config.toml
intermediate_size = 1024
qk_norm = true
init = "orth"
init_std_down = 0.0
schedule = "wsd"
MLP neurons of a small language model. Each row is named by its layer, matrix (up: input weights) and neuron, and shows model dimensions 16-207. Each number is 500 + 25 x the weight over its row's rms, rounded and kept within 0 to 999. Numbers have three digits each.
After each neuron's rows, "fires on" lists the tokens most often at its 100 highest values on Wikipedia text that the model never trained on.

L5.up920:478509517532538479459493513487503513526473553522489529493514502487465536498492470494536503493457501504509522547479524480578503487519521468510470477485478473477546502511532491489515521439503540458506503502500492498515500496531503508476531490497524473465528542479521484515480530481505501522536492515522491524479510496516484468503464484545498520477498501510492525481420510485505497483488516553487494524521472473518463544499526449464487505488438523496493488521522499495503496493522451490461479501483543498499521454485494498489471481538493454511486529462503494528511541517488456507
fires on: "s", " Le"

L2.up451:492476493481540464537510479543479445491481480523485458449494491496510506492506528479562518480495518498497512527487476529509473506515502513488511490494517490510508556490493520492529489468530471488455490509544532491475504473471529500479508519481496484484465486529518499465465503533502523527489533537503504519453484499515461491468507499524531462476538494507515523503535476508512522510440516499516529513524521506456514439495556488488534498483506484506512510456495457455535498536493510483488506516490504478568548483531534510545575531520458482519523511516491496471473503480512540468
fires on: " C", "Paralympic"

L5.up261:508496533496515438464474495446467522516499509498500482499489494530485479528501496497492488460495525513510526508498522507517513529487505507536487447528507497505464522458474519467520563483489536488510530531503493515495491486522491499478516519504516555495481505491491480482465446473495509459450556539518511510553483450493526515527461448489481509530500523509450463522514510438513507497514504500512545502478469457523488490528507498453485476505498517516536506507512515562502535524514537500491512512481521458488498479512479469510501547455517511505516489495492528517501502467533498517
fires on: "y", "e", "or", "ot", "d"

L2.up229:502527504481502552517464463440505468481502525473555481482502503543523494511496493489495474546460503565511533474491522509515465474488510429518506471506529500501496487498504513538482530477532497515554529510494517456492518493502511478511494533489507496468470487542486512502529503511447543477502483553475496505437505552533456524501531505511520516452478541524484471517494510502472473462517532531511518458485521520519464493502464521483484508502542487505489489481522529515510518515481487458473507491524539511481468555485486445498537502524462521489495521499490472494538524533504533454
fires on: "w", "z", "2"

L2.up265:501480533485508481493482486462451462494481475519476526487486518463478492481501514569524520491514485512550514495502479506499513488535511497511501486470507475514477457529515525547570491486506466531527506534507462530500505540500521492532492461526490483514472515492475485508511505494470513476473471516489531482493517507513449448515482504499473479490505542557442536477538509530515473470490515507484491502453491486534534547494448496472492471506496465533508544502499473549537535473498511521498545492529513503461487487505530487516499565466504478489462526498503516525554516507471495495
fires on: "w", "ing", "n", "R"

L2.up105:506510510525480498456490498474503520517530506473485488520534525469497504475515485515481535523454497464546493463503465521525535506497550467497504481497500498521473509465505487507525468500544515466511511540480530508491523477525475466530470497475478540523469505501484527486469560492475506532503504516532511559534518510512570534500483511492548497485486513557468521462488473570495490465475548496489501488515492431540499523527493501490518470471505524492531471498532503477537481477480470493499469507529472497542505488439484467479503509533467481467497447498518511490480489532491490492
fires on: "pe", "-", " time", "T", "."

L5.up649:523518500508512557513477500488559464514536481489515543506504502518450496514466471452512484457506501551465480495519479506534458546498484464515528496504494507514532503481476491464465512470459527477477514475463495471554537464528477469474533543527497511529519521507521489499483515537508491495494505507492535542519474501471521517513474502489512461529522507499463488439496487495456472484516508549526529534485474492509532549504519466464484472522498490508459511536507511515494524510534486478474490535485523521531503514504457474529498504492509517536497519512516483496507513455485512513
fires on: " de", " De", " Le", " Re"

L5.up226:516483529526476498518488512463517518492533527501462466534500517503517422500499498480509470510497500555501501501533501425532440524513480480489492484481459480518499513495527476502464465486509513483549529457499482483499518492486517471447543531505502519509520467457514468509518476517515494504489491467520468522457545505486507490525535536522517481480494516517502467482475500522506525494540509527464538534478502527470525477482542514502496472515496504552524513471494512475492517509501471496546519520521493469502545498500503495510500487513512439483488555536519548485507524489510514491
fires on: ":", "°", "i", "ic"

L2.up604:508493480523475519483470567470470450467543462500499499464504516511481475526478551527516505516497509476501485513533496477516500493480555504506487471502516522502523529511517501501502483541489499518498488497553523466517484522490484507488457508530503519490516501554440482486498475512507542486502479518503474543536521486479490504499516489525433493484526499504536484506456516509475470521499490517500473533514523515491480517479547511473475520457468494484554444521490425516500508487457480482476508483512485507463454501510513464502501506502484464502504443518552540509514509522547490510
fires on: "–", "sh", " finish", "t", " not", "h"

L2.up656:496540449485493517475475518468542498514491495504530501508512441522511487472502479475502528538530522544507497552518507492514475503471491505503514476496517526494452512529484506507465529516497506477447460487477500450499522511520530512509492527452510518523502508460493535495487486504484456492519502534505528527483526491476514513486497487534472474481520435456549507470500499474509475493513503530479519489474504486526549566509544514510487488481522491470516558473519531538510509490511449510525494506534516538444495543523502479453459503471506496487467468544556478507482504514509485499
fires on: " m", "w", "im", "s", " is"

L5.up555:456480476463533473487488535507522449519503546484486494463519509449558529543480507517486510534523542492513493475523515487521507503490512460475444511523528503476517512487471480504495531502494529485511458475507483499482518472493585538465514539514523466492470442495509522505491513521446485465490492482503509425501497488505479441508498474474545518485502487526490480467494516569512526481466492512484490503516526544510481468481454502529509541495501505572521541475486494497533527521473473485502491498507517498511495533482513519531472486486474507490492472481533500531488482476542515503
fires on: "–", " T", "-", " at", "/", " of"

L5.up28:510499499475490496444485460490512504510512453506490509471508532500477476502501500525542501517494418462521513481494460498482480481470507507460496496484529541512492502475459502503495500524439552545518500511484524463486502477517478531484482503521505512457513502504525441492522493498478494526540466529473535505490479533502490514521487472523495508561542501534486475463473535483461523489528534496487495489545456497500498502488505463467487500478506537471490480485517507554549534537535509479476494537475490531504497538463499515493504519513478518487487530499498515463471524513497474493
fires on: ")", "\n", "me"

L2.up898:444496486491475441533467490537530478495486487517459519497509511464491461524506521505492517474516458496482475516516494487488529480491462489481485496532503545461515499501505496491525469512480513494540509541537521519520497520496517456491501506518464530491492483517502474554501474504490555458504557519498488479538465493502511490474534524529507474500528485452471472499488517499530508505514511538473522518472490522538517486484530524525494516492491476534452493516504528527528488503508486509518506478458533511525522453512520442475488452504512479473576519519465521469490500495495470482
fires on: " ", " C", " X", " It"

L2.up659:503507480511529496490484518484482499488507535493476460515506517490471481487524523487520515515494504490556485505488476501513534491507481482505485450480489514509469464509447505495479550495495524538521516478455495412500496504563527488490475492554485471547502486464533473539486510484518525516530493501544486486480493486455492494481468503518490474490540516518490493487499512484488495503512519493497468515521556485526509486518468494521511467513525468486511520523526457472512519513495478462491507520534488522441476527482512441517501490510464448512542500512481512484549576473511438462
fires on: " as", "\n", "lin", "un", "low"

L5.up898:466473525484478496475515503505504468505526478452526505518448509524511543488522531474525473482499504493493498498510487501501487517469526537480467532488481497483483544487489509468503507519469460477506468472468500511517524530495469508514487455501464510509506485499527515474530469474488512543528483477463497462518482517498476512507479419527526448493497527529437514511464497494465539494486500494440538554476487488513554519525513479529474524534527490503529465510483506529572488519495524504491472493498509540488508444470540518493514512524521489477504490531454533493473566511489512540
fires on: ":", ".", "\n", " on", " by", " of"

L2.up319:537481541484512545551476516475507501469529503492491482524500480479450509519496517550480500500524504513565504488507547481529489506472500557474489472475474482521536457454502472537505546442514513478514489528480521498493516514496483556496474498478489465519536486481536514537506500510481524548520527445477472477503483535484542475491454501509499508535489492460493470482483477496520502521505554499490527520479501512498499437516546475482503520458473503489524489514504543489483531515487542486480510493480477516548500464514462526545514485496494533485532467492483496502480460509515533500
fires on: "-", "ang", "N", "ong", "on", "ard"

L2.up755:498482513519463495509491504495485449532504509481470505516481498529517492507515463525502466537504488499457532520531536512506498533442543504485464500503521522510481539503500493523461509523469484555490499529547527518523494480498487525482523529511465463530528528506493518479468533500506473473482499489526507462487498522566492499520518464498491484496496487484502485532491489472499489447460457500506514485492504528501525513498508527444471567544523460531440491494536492475506469482533466525516529498461536504489506533512514487470542518494504516505498485501523496506461541461495535526
fires on: "or", "s", " a", "ur", "Azerbaijan"

L5.up230:500491543475503508488491501495497490498490487478473578529507496487503523518467454519504466503531496479502512514518492528535494496462477457486502464501500529479467465465494555481478500511509495485522494513497509468530495518533532539498543489517542515531475523509509504517442478480479503516515491501494524494521497515527476476487484535523470483481496538494539534449508459472486495521551507499506455509482442494501529479481536532553461506493513481490476490473535490489448481436487525473546483550492502514516455474523511535493535471482502467509515467508496556538540505475523546512
fires on: " G", "g", "1", "-", " B", " which"

L5.up680:495431491445503536491537518507468499500502494472520511535540445472523516537497520464473512533574503483507541471511488447457484518487506510465545484508520475483494528506466530478503485489490549510531482507507524501504538484468503452514525543529466527527450497471446569525508500515462510521522523498510492518498532477463496470485510517457520477517502526526480487563455498517547451508510498503498504478485457526499500507491512435488494478512500494516477488520476510491556512471490505501480524489470495517527482500512497490520514478508487471467504466511501487514468512489500508516
fires on: "s", ",", "th", "in"

L2.up329:505499517499509474471496488499533493480534483472517480521470524470549477513487512470478492545485497502502495519529495472508494499491523496499499502472508519496520474473507485494508509480471482511504493504504499519507467474517513502498539516522503510524482505494499502458567470466529511501517492495536498487535513518545509481501513520506441507523502465518531446575507496502498513465470527518492491511468487487505483470523510495520549520484516499479471496471484505457501476459529499512520542544498528506468532523447547538520520483526415526525525548488487487531518526518435458503
fires on: ":", "s", "te", " /", "ar", "hra"

L2.up726:534503475504440517483507495521519487495457466474487526506490526457486507510507511526482486525491514490461528547492506507456547525493511487528469459501467457516483509514501506462523473512526507487481551509545476485510505468514506515545474477524481490483551502504494520517489481539512491532526512476556461494475520547531519494501500476517548488531536488460483504480532475527508526486520499477448486553473483513469520506513469481501550522530506506439477514446471512495463514521524496507490524515462509495513461479509521484482465513462466498463456503488502513532497505481488499508
fires on: "-", ":", " =", " ", "–"

L2.up447:509516471486480521516549534490549525542501512490473461536508493524508498509455458471457511474481535486512505524511560491493497517476496539475477473507511476522474524480508504475532479430525511492497488532498505481460480495523500492483538513516491504505533512517466484523502533505511527457465484506489506501457512493479499523519524477524498513442501474506510486554473508468495494480524559515459489540435497451492506513526513470503492487537500511481475520529529508515485495496533493500509566501521512459499490488506463513489501534538541539505457551497522452534506501512508537511
fires on: "r", "w", "an", "g", "ur", "un"

L2.up606:475510475471491536523509498494504511474505504493490489528503503491505507479483496543481488505494514492507503507524543521533466536532482523480545472483448470490456499504511489525470542489470511493486570498486514530515507481521504456484497491545500490501521534503508500461470532437472508520537531516492482457522473494529522519517531498564465503468503514559517520486476477452513495470513500532488472512503461507501521488489477531492482462495512496477480501519481537506511527509510462489521519499509546496498524494531514511520509515567491484458553506517535523530471447507493509507
fires on: "y", "al", "d", " is", "://", "t"

L2.up74:512493529489449516480518474482511505508534496473452499522525444538495480483476498497505509508503452487536508516477513463514470531528505507482467509491498517528489513506533515507563533518453511516454500566469535459548498478509488482454456493480513548494495488472510497526503517475459501531531518480529480469497471503524521460467487489503502503503510520449529465504502514502509518507512472516471517502527509516438498521485491520504438539520510467516513501493481503477450504536513488476481518468516492551498504562484485515517497516511526498519523485516497414485483501484540488485
fires on: " P", "P", " p", "p"

L2.up278:518504582532525472467502493507540506481523459475466519535502507511500498451526482484481484549475499488517468458521473506495535470448488518507521518525496552513491464497493481484484484517516520543502495524512505490484476466500503520487521502483486533496512507527490483482540498510493557486484494487467456509478472510456470538499494498492541494484487479508484496491552511465444509502507514544509485488529463481490484501482501520492500513470505475511499520429490474524502469491501497530510512488492533489522476519512516519457472519527517521510487496524542473470509488506476500464
fires on: "le", " by", " Ze", "ish", "er", ","

L2.up948:519479527498498485539480487492467470439528420518449477496513505515532496511497469464514493529477489499525502484510476484488513483554515525501511493486476515532517519496517484534503467497478521519462497514499515520478482479477483438513489534554547468525523474414443502527478476517526504504487508506514515532498511494498498506535479501544510459502492489478474488492502496490536537518496475471511486512475459537486507496485504498443519510469546484497470523467503457521499508482493550476567518473524494427476527480535446497553531502488485493493504492495517511468459548502522500495
fires on: "ly", " well", "-", " place", "ive"

L5.up909:471506493513537519451507459511459510535505534462459458513527534477546495536515490507500500484522535503485467487483517524531518553474524459494470502504498479518482504476482474490495503474447509549495514508510534498519456479541514533489520530498526496489482483502497537505483481471446520476540526518517480485498475440472467490483491525512530509540528556496489477483493517471512473472464461546486522517504522545521493438502468519484489544514481460479517498527493518493520472514510494511523543489510514491474497520498486506570534478499489489466516464475541517475486463497493499525
fires on: " and", "s", ",", " Car", "P", "ur"

L2.up364:482492494434486513506477486470478472516508486525480464494475489520513477545471536523492500500525493496481497490559499521529524484500506462475526513500507477508490466492467534539539523513536480489546505489476488482560517427456498477479493504486485475497503488492536468506508499504521506462546507510537465490506493501515521502499461572514487516549488493436484509502504505511493481506508513531471519497482539503470475481507465561511533456450563494483486513506477538482478515480494484515512514501497511477520524499545504515485474534514492495503540540474482509470481514510501549488
fires on: "z", "ry", "rus", "tion", "by", "er"

L5.up961:488493527529496526491500531489528502480514535499518472503467516534502492475496527494493490509506462511517491530471484504508499519494536492495462529497485506502486492481529465499446505461488519528497484467488512516516512491495504504448496467502449496479512481493511526501511502514485537486462478482481480515470490476501481530506471458468518547536552453508501518511494549485499516490467535493510498468504545513495512485465519487488477537484514499472508465520527483512516471516575527522533483507521451456461485501542565471484503529530529511527472492471497456527556542531528477502
fires on: "2", "1", "7", "5", "9"

L2.up653:502508528531507506476502483522473461499515471499517536509526500450503530498479481512485512494495489457487487528529509494505543511498487469429495507502515506497484487492507487525500497554491489526480517551495506471528488502497510452460463499447534496520472522535487527508470510460530529522516480475481468552529489499488497490514520464468468570469515486534495467484487506529504457502474526533502526494500547487509448519506461525486469472529530501519467450527476460489468520495526497494533537529468525531478465496492497531513518519517493572469499492429483525462528488478500476526
fires on: ".", "es", "ing", "on"

L5.up942:499540484463528536523496504487497491531546504484525493482522489526528479443504466447470478484499546502473477461526528473503524479500503495484489491512552528497489554483522489454511488525492523547516541495495523523537532469448502482499501499564467454495491474501507509456506477532510534483528480522474527496536485507456484480529479519518484484528512566512508488453507531487517559467465481487495518527485501521514491484486483500507512530477456487471543499530504510493483493491521458468520472471497499459538483500529503476474507499519488487471504493488490502463495471495503474565
fires on: " I", "I", "T", "ly", " T"

L2.up181:482473487488458487520509465516479508457474505479517468477503558526459467465528507444499522494465461470503450530507486515485483506509518509494504518509486465483519542444503506493538521510512508571502535475477531527521507484513513538506487503526494501503525488519502487478461531502554451524488472495522512515493524461529521479519524512527468502517527516491493482510472502492478468476529474539520497512446467469471527470503503451529486529513488521476499478539489541482442507505462470507474526497476440474488494509509499509497498525531517502508474513489496484512534517512490517507
fires on: "s", "ur", "on", "y", " of", "un"

L5.up777:482487526474510489471455508482541491486533485527509465525492518534537516465517469525528491517509493504501484467492490485483467495461501502509489489506496495500482488490530479545542521521517502534501522494469476534530502530496529541527489499478438512545507443504511506484474538476486517500515512505509516534510545491494486498491469487489479525511565480509467463495534498505541522463467500487497482481503499546510544475501519529465525500492508495497543491497513521518547522477525468476479550485499491528512529451542477484465520511499441513474526498496481540485468493470546474527
fires on: ",", "-", " and", " or", "0", ":"

L2.up878:502517468476508512449508516475540475489546455479485521457458482521547535518516506483471494545489489483482491530522517526519539486499493453505499512585471499483471465481503499519507489538520491503557508495520475513506521477502485503512489495486472493515550519502547520475495489489495506515493484524521516500501484517480510541433524487523504514461518504490498518481541492500525505474501491514472486499542519466474529475481520491508565468479528490476540519524491465479495492493540538493533518526495496528512492490514499501464472451483517508505507452528509539536466480484491512473
fires on: " or", " It", " and", " ", " &", ":"

L2.up894:510530500486485484500483538476469517508510520554496468489479514515477506491507515492491474498513498556527495476525485526512484508499489513536504506386464479513533441465521517533474513471525473536488483547500454492513522454512484518485465490474500517540506512497496522501525442505488452517458497512476503496458518484476501492459534524508502508498512523497472519470508532540510522492541509479492476499485473453546462521471463516470508528486522463492516508501507515496446459520532516512534424512522527465489498496528490465524482470475519499539505504473497518485467520496468494489
fires on: "2", "de", "z", "E", "ul", "gg"

L5.up673:492522476503537495470483529502506487480460472503551493532488485543486524495525565493499513502461523520518507494531488513471467471476525489506472481524478482482471512506487512502532534458512521474489497513496495524517560481510440500588504519475483506462486505462479447454478473472515504481509499543487504481483531486476513505468508494487501475497534523545511484510511508547528524456472473485491506501477498501478499480498532493509520472486533478493466516493484530489502564516459475481494500503472486504509526472527498489475478511486485458521480482500527464464468487459495486485
fires on: "e", "de", " and", "line"

L2.up654:525529472475497487525560507484496488477508505477477528467511476488543543521506488478527485508550507468534506521515512482506481523491516448465442523475515514531498462516512526491496484462501507481491482473528437485475474516540496511473500493518552503461504523472486492504496462526535490530504498539456498505488502476532486528516496461471458514513536476511521498487506522470493515477527539536469480478474489531515527474474484532486516488473523504517512462476512493497529471463494509469462486514516506510506512520462529486476461496461519485524502533552504523470479497505491522511
fires on: "s", "es", "d", "th", "\""

L5.up921:441498532511541512539519520568483482500521484467479481481492505522496494489495495498493504494491500500491448534508523519434512547535474504495467543525505534507513521476505481511522517557513495463521491527510476455535534442476480520492508484483489572470515517469458507502478444529464534510524535533533498548493466502512490496468488497489522537497539453505524478515483491478491558488507519449496524511512521518491515496498514517457499539491451484511524501495495504526515492475470481533498508524537522440470491492492473510487510556479531476501510446457498536536485504532475510495
fires on: " f", "w", "go", " F", "F", " ski"

L2.up399:486482483473515478526473468516487498468533497446532492504493470463458520504517498503536537473488470543512457454526457525507533460476507460451487456542508509490530463507534527531429513461489500500479484477492532517495515475522510511496512490492503515473487480511507511522501551507506527515547502488489481512498494476490470456504453489553483504514508491460504507485534459470529471480485508495508480525486458520480497508461527502531477515453510488458452532535519489490517528469506487516533580497519504508549536549470533490510502476502510518511530534535469527521469487499464482513
fires on: " ", "1"

L5.up43:539511499484536488483496506441524482508462505475450540508508519510527536468492499485495513436514482509485532489480476502467488462530529477483508512476469473474458506507463465497492473476492503510540487491518503492535487468433520521508508474514462501487489518491503504519519494523517535528487559515530509525475505536475541459495422492469466527461523459488518516516425496464471524526503538525503529467487500518527474499497478502483521520520489506510460512526512482501534454499536521529484508516472539532488471506458518483493476537499484508527509466517512500507483464495468478466
fires on: "s", "3"

L2.up50:511536568464474538485455513486514479549548473506530474505465516511510514504510509512513515475520540532537505492505485512531542496474474469500475515458477481514494481472533504505489492494537494511513494522534473495487533503514501502493519517461528465501473477480508487544451472490517473453492513484479453487502510508487468556513531468564496537455452495524458518526474519473504520473510514467492537485507510491475451503452478475537508498517517502479494519516489546521517499485497448484479491525471529499487494494524537465524505467520484513477485488491480534495480477470488488502
fires on: " and", "C", "on", "leg", "g"

L2.up883:469460479497496506477500524498457483519502488528493517509525463459488491478473473540472541532506490521461499483488512501474499510502491457519508478509544492518510516500497537458492495528493519516535496490550445449512528480485464502540477505498502502520464464513470515490492493503525473505506472529509502487528426459467526487484498469555483528494524510530515481550493471506468524470461498563535476512526508547500551495527429481498486482545502492535490488498528492500542507505492520449512543509515501492486475494503506533520502543547480485483510517522497533467499500515482469519
fires on: ".", " &", " Te", "/", "^{"

L5.up233:491466486492562482490550497534462501498495511515501512472489541490544491526473524503474536517481500513511495495465495531491464486549522467512456529507496495515504540486525470522504479501502557457462512498489497536534520488486501473541471505491517540480467477482516482520482485463527525496530449483544540470475503522494478506504471475515482510532512500484555489471458533457528542469526486498491499495532477477480494506450444551525535512503515511510498529500461522460443499476524475487463505505513526473505474474516466500462480490524494530496545489475490518541465493556493483460
fires on: " f", "f", " F", "F", "gg"

L5.up896:502450500494508486530500455492530492515489514518490502516492513506520473504499497498504504541461521528521514518531507509485472527505539509540493510513490513528505511497476480479459466499503479462517465532523478521507458507498491476548500525464494516521471531487473478512498516498494516473470514530506482504473504506514465482483495539536518481527488512485509472516495509548535500525528549526508489528507502497496503512491498498490513492537517532509523490485461487501488502530508440470535516487558472467514528483523473487489503500462486526505526533533486475549500494466542503455
fires on: "2", "6", "8", "y", "ch", "s"

L2.up356:479452516453500470470523477527511499534453529463542536480505505514499506494464489506483568479522487509541559472507481514483532478498520463521508456485489457517491489464477530511493484496502501492476512511467526483475498484507495531457543466460511454488493538487507523517462453545522513446495521521485516500481466524490475479460471494533477461470522496501465474463517536481562462497467481480543534474520540477501518511496481555504492487485501491541486493533481493514503482511476510538483480473474525462531500483543527506506491505476485509521459495548500492531493557479483496545
fires on: ".", "s", "or", " by", "man", "ian"

L5.up985:492520493529505538433481522485563509487508462512535535475537479505509484520516502440519469481509500538494491566531525472496472453498542501486546552465486479561491491468521489515490513497523489515499511535516517494506549489506485517480548519490526488512520502498463481481487492460467524527493474515480500463530524552486538483530480495541487496509486540544508531478489524507517510503494440516471521471506454497440483509515532508496546499482482502475492494462497488505529477521518491531483473502493480507479522455507463510470501534527474475543500496529499536464526512514545529498
fires on: " of", "S", ":", "ic", " as"

L5.up912:503514520505517500510551485516500498509483449455497497497531515498502518502510533480514499474528498485519465500500532475488494535504491502485507545436528505468487503486461529478541469508454485541537499493488514491473491473486470497512498498519513500477537503436527508478497522500475486534502529554524561516487479530546499468488515520496511447508532494478485501502477510520523483483537513521486448441420508499452504541481478519506475522468517493521499477519518511549519535475506500484503498550523486467529494553497493482525530531511490517500488497520517481482464492515513545508
fires on: "\n", " Re", " Con", ",", " and"

L2.up259:497507494488494488485484538500484508533482472485506514504490481451514492524478517482503479489484484485530487514485510464527491468560489505460483519494498529500462590518553453506519502496462554475505453494498480469495433469512511505498455488518549479491523511569482522476496481514484501513494532516483483498530539476499463539503468486568500522489526477489535481487522534455557531483487494504523502507485495487487475521485513510483473522511492523511522532523491483499498461455491495511522443522539502488523520512489478456496475497511505531516493484546463501472469452512508497501
fires on: " #", " $", "T", " No", "y", " T"

L2.up763:481572505509493494513525511523495475474476524531497483530539486485524486501459570520489536511493511494502512557473483511526518519497496485465505494522461527553507543513531467481501433494479487471532475520517561491555508469533506484509477513487534507481485532486499473540532505508487517511509524510508490522506517503526469533463508520510479488488490493494540517456476497486512492488489497476487473518510493482481485466484507474542474494506482528493496471505452468505475484486484489498540493466526461503502473498513492549483488485555485468477482524566532475511514492489533504487
fires on: "t", "p", " Line"

L2.up240:500505462512488458516482517485531460488511541510479516482516483555519520496511488516477507500480511485477479483502527514541525521532508489518514447472511495463486467501456458510519546484512534468519522492451493475488458526536514509492526542450496460546529507480493484471515516439489531520498495539464478487467518534476546518435507533509497529546529495495493501474495506500538495509514514519487435504477521467505494488510504484455501542506480507493506508464532480528480554511478506480526486517500483510505493477475486512503468462455479489449545495468523510480448499521520557511
fires on: "z", " with", "y", "de", "te", "me"

L2.up165:526502495497492511525513527471504503496494515493482532489510511480505490513487498551461462481475474495555479472488492482517525493453510489494508516470471508483502455514496480464490486463500530545465474531475448524495536498532526466491506509473524541470489512536462485506597493469535486527539490516522491496539523484466499465491492468543473536533503482498492511508519462477521495484502529548464486468461472515487488466536483460489521508537484504499474511471478477504472505462519498523510519505448479475544527525481454512486517506513541468529522533519509546497534482532495503500
fires on: "s", ":", "ed", "iti", "d", "ing"

L2.up88:491489476438508534484524494487523514497526467552481523510463498524496488513539526513504512510494487510487522497530500512472487463514496490517541511501532504502490498473507463481483531500489483544488486482508555484533507485515474493504488473432524440473511474487472520495546537489513442508529449482474480473525473515516528546478481454506447490485485481488520503513495516512563464529481526508538468489515520533548513516512511500502516539511489519505445505513466524485480521470525478477469526493509490488531516530511499512459469535511500548454518472485462506526514462497531484483
fires on: ")", " Spain", " Argentina", " Wales", " Africa", " Georgia"

L5.up763:538535489527515457513485531474486495539517510494498511499472482456505493472524499504497518487464476548498500468535460514519519517486484491499530482473531465530525532548480517495513479525488521464503507477465474487490505562486453463474523468450521483508497496490506568495544502456553517513508484512544489527510503498501485521493475510543472493452529445522514485496507487545508487502491448485513482538504525502498533523531518493487481506532506427545474519526480490532482484488488527522498462519501535495506480478478494517528487496505523511500518476484544472536469503518511539531
fires on: "."

L2.up882:515514532473485511484520529504502519451513528506514523515500531531488518483482519523500515490467524493504515493474500507553477516503486498549504473462541501495552515465537493516455510458513489494451519485473512523540536489441553537479478457500484532522525510458461541486504451530492520489460473467475537489512510485509474455479483542495533461473507472513506485525498461495477478462498484496502491523490515481506446486462493507532505536492502445514541524491498501545458537539510519451495536509497510506490485518474516499483511533520528466510506524514519470518513543520509500516
fires on: "t", "i", " to", "d", "a"

L5.up259:503498494512523502532548487484515496498558504434525521483523521471516529504498550483546544475484516528517528487507554494483497533498471513513528489511478490474529528494499536516437479479504507498491524449467502425537521463532496489483545491475501532466478524499470490471537487482512489525505444523512554448511491505503490492503481495519491521501503497513499497502506470472504503527540489480461518511504516510494496495486497508453493519474473521457515504474491481492519515495514488501466503515424481517481477510514488437451526527497534476474529498516456503496482505473494539483
fires on: " Mal", "al", "ar", " Olympic"

L2.up338:506473491456533480497494516509504482499521435506452460467514532479487495516518527518469483560514484548497481520530491517520531502494503464505472480489516481485479492495480466495506505504562470481525520521470487509520512515519488516526485513541504473504471486484471533512450543482487511466470502486547501513492519527513470508464496459519498534521490501482481506495516510517497508504544508532499512525516491519502490509493479495478499519504460491505485515496473422504504495503473502491439501512495476476513537454517482448491561475490481537468502522498493487491541488501501456476
fires on: "-", "–", "born", "z", " who"

L2.up339:509465506487491490488476485528508466519494509541496487502490506470447504486461506482529498495460499521535497504495488527489473496519461502501489493493488500532501534501513475451457516503509488524479452474458514520481529462529468496492451504513535533479522512501484511458505467486448519514521463540517512452493528496497474530535518500524514538479508508528473465460485457480561512488501512476506491511469496477482480501531489527546527484515504471489480514473485543507515512571523508479499521484491513458509465518515516501511478511481573495484469522499486483463515527506538500461
fires on: "i", "ia", "a", "ina", "ik", "ka"

L2.up870:464478495525491461529539487516488473462522519519498529486491504498503472473484496454510471499506482480476503507506536490502522513555519493488540456500527549516488514484529523501502519492504503520484487493496513504513479517492460514503502540489488506485469522520457545518487533453488524483486482510505477454514483522486483475480541451516482509474572527534473495475479519468483518525554511527537493458510488507507487509474540473480506485505480527500526503478488501517458498512491528478511460480501524524506470504495490468503451471551469519469481489466483502559483502490525491508
fires on: "ing", "es", "tic", "um", "al", "ten"

L5.up846:511500468488466489467552463527513526498532446529485481536502514459473529513528499496480511477510505551498512507494483523545481494492507496509484487520518525514535495530496484550481514486465477468481523519523513497502508507492498470492472492484487506515476515537503513510523467499479546549513489485464511506444490512517412530503512500504540502509490474512542521496495516543526502502504513525531522508472471517471505497479483552529470552500518491529479482521502457506497486528508473489504500560464538488493516475453520456462483509519561501462494506481505505521447473490516505490
fires on: ".", "\".", "'", ".\"", " |", "K"